Weights of a small transformer language model.
Size: 15 layers, width 384, MLP 1536 tanh GELU, vocabulary 4096.
Training: a variant of Adam for these matrices, 363M tokens.
MLP neurons of a small language model. Each row is named by its layer, matrix (down: output weights) and neuron, and shows model dimensions 128-255. Each number is 50 + 10 x the weight over its row's rms, rounded and kept within 0 to 99.
Before each neuron's rows is what it responds to, as a language model described it from the Wikipedia text at the highest values.

Description: Sentence-opening words, word fragments
L6.down722:41 63 61 38 50 42 50 49 28 47 48 51 49 61 40 42 47 62 45 42 31 40 51 43 41 63 52 55 39 44 50 61 46 48 31 48 66 35 44 56 51 58 45 62 21 42 64 59 58 64 67 31 47 56 38 44 56 41 51 39 57 57 35 47 55 44 50 52 43 50 54 30 39 48 35 51 53 56 45 36 41 46 46 56 46 41 38 52 57 55 52 49 65 53 61 43 58 61 49 58 63 44 52 39 40 47 63 27 51 62 48 21 57 43 52 51 40 45 51 42 46 60 48 45 54 52 47 37

Description: Name endings and table separators
L9.down1498:58 50 41 43 51 44 50 42 49 67 47 33 61 63 46 53 55 45 40 42 53 52 44 47 46 28 52 66 52 53 63 50 43 42 56 38 54 67 60 51 54 65 79 95 53 26 47 55 40 43 55 49 41 45 43 57 69 57 52 54 61 47 61 50 39 38 51 65 52 54 56 42 61 55 44 46 48 73 30 45 49 41 48 59 55 77 35 43 49 36 57 56 63 47 66 54 55 41 59 70 41 68 56 51 40 48 52 55 51 40 48 55 52 60 49 40 23 46 48 36 41 64 46 62 41 45 53 51

Description: Mid-word name pieces
L2.down268:53 49 53 55 44 44 53 59 52 53 18 48 63 47 51 52 37 55 52 45 27 48 49 67 54 38 43 72 60 67 70 50 45 40 65 34 43 70 45 55 50 61 59 61 65 46 48 49 55 50 60 59 43 33 44 54 56 63 61 45 52 51 34 49 51 57 46 47 49 31 64 52 61 63 62 31 55 34 59 39 57 41 58 73 53 50 57 58 40 54 45 59 41 48 41 31 56 53 49 51 54 57 58 57 52 52 48 47 50 40 47 51 38 44 36 43 45 52 36 46 59 51 63 52 50 43 56 42

Description: Paragraph- and cell-initial words
L2.down202:43 41 48 41 52 47 42 59 46 16 43 40 45 46 43 65 52 55 73 42 55 45 55 44 56 43 45 52 59 43 46 37 54 33 54 53 42 58 64 57 27 40 53 45 58 49 60 42 49 47 60 33 41 47 58 47 47 56 43 67 58 37 55 40 39 66 47 59 64 59 48 62 56 34 43 58 59 72 52 36 49 49 52 52 50 58 46 57 55 58 56 58 39 57 58 44 44 63 48 57 43 43 53 49 53 49 28 48 50 29 43 61 39 43 57 30 46 52 59 32 35 61 56 53 52 47 62 49

Description: Early fragments of names
L9.down893:29 39 63 65 56 48 55 51 46 55 32 49 37 53 46 64 50 49 46 45 43 34 48 61 44 42 47 44 46 43 55 32 36 37 53 39 49 66 53 56 56 38 81 62 67 43 59 54 48 32 50 50 51 40 50 55 48 61 61 38 49 59 51 44 50 44 41 50 62 39 52 55 37 56 43 64 45 46 53 36 62 42 51 55 42 57 62 49 62 48 42 51 55 59 43 46 58 42 40 44 46 48 46 41 47 51 58 78 49 67 58 42 68 54 65 61 43 52 74 39 57 51 49 55 43 56 54 34

Description: End of proper names
L2.down992:45 42 67 34 61 34 32 51 54 28 59 54 36 53 52 50 55 48 48 59 40 39 56 41 54 32 49 38 55 56 61 65 46 54 42 67 41 54 42 44 64 66 51 57 52 47 45 48 49 49 29 45 51 44 54 67 45 49 51 53 53 54 32 50 59 48 56 53 40 68 64 47 63 34 41 54 38 47 54 64 49 47 40 49 52 63 56 36 58 46 50 39 53 49 36 62 82 62 40 58 42 53 55 60 38 43 45 37 48 52 45 56 46 51 53 62 32 58 67 45 51 50 51 46 45 49 61 77

Description: Mid-word predictable fragments
L9.down742:68 56 48 54 51 50 42 61 55 44 58 39 53 45 50 64 53 59 48 55 48 43 45 37 61 46 67 53 46 34 37 53 54 46 45 46 57 35 31 47 44 54 40 51 41 55 40 56 57 58 59 53 23 26 37 45 64 41 57 46 47 63 50 52 36 50 66 56 50 70 50 50 56 59 70 66 54 53 51 42 49 56 70 46 47 47 49 32 44 50 75 34 54 52 26 48 56 30 41 44 52 59 66 51 61 51 39 48 57 37 37 36 56 45 49 55 51 53 54 42 50 47 33 66 43 45 38 67

Description: Start of table/list entries
L6.down635:35 66 47 36 53 44 48 51 43 49 48 47 49 38 60 52 54 46 41 52 48 58 46 37 54 46 47 45 41 57 38 52 51 43 54 30 42 39 43 54 44 32 49 48 13 41 44 56 79 50 61 51 43 56 42 49 40 54 56 28 45 48 33 48 37 60 51 33 48 60 43 26 46 56 47 60 47 52 44 66 30 48 57 48 33 58 64 60 46 47 63 58 59 41 61 47 51 51 52 49 41 45 40 50 53 42 37 57 47 33 49 56 49 58 58 53 54 33 54 42 49 46 44 44 55 60 50 58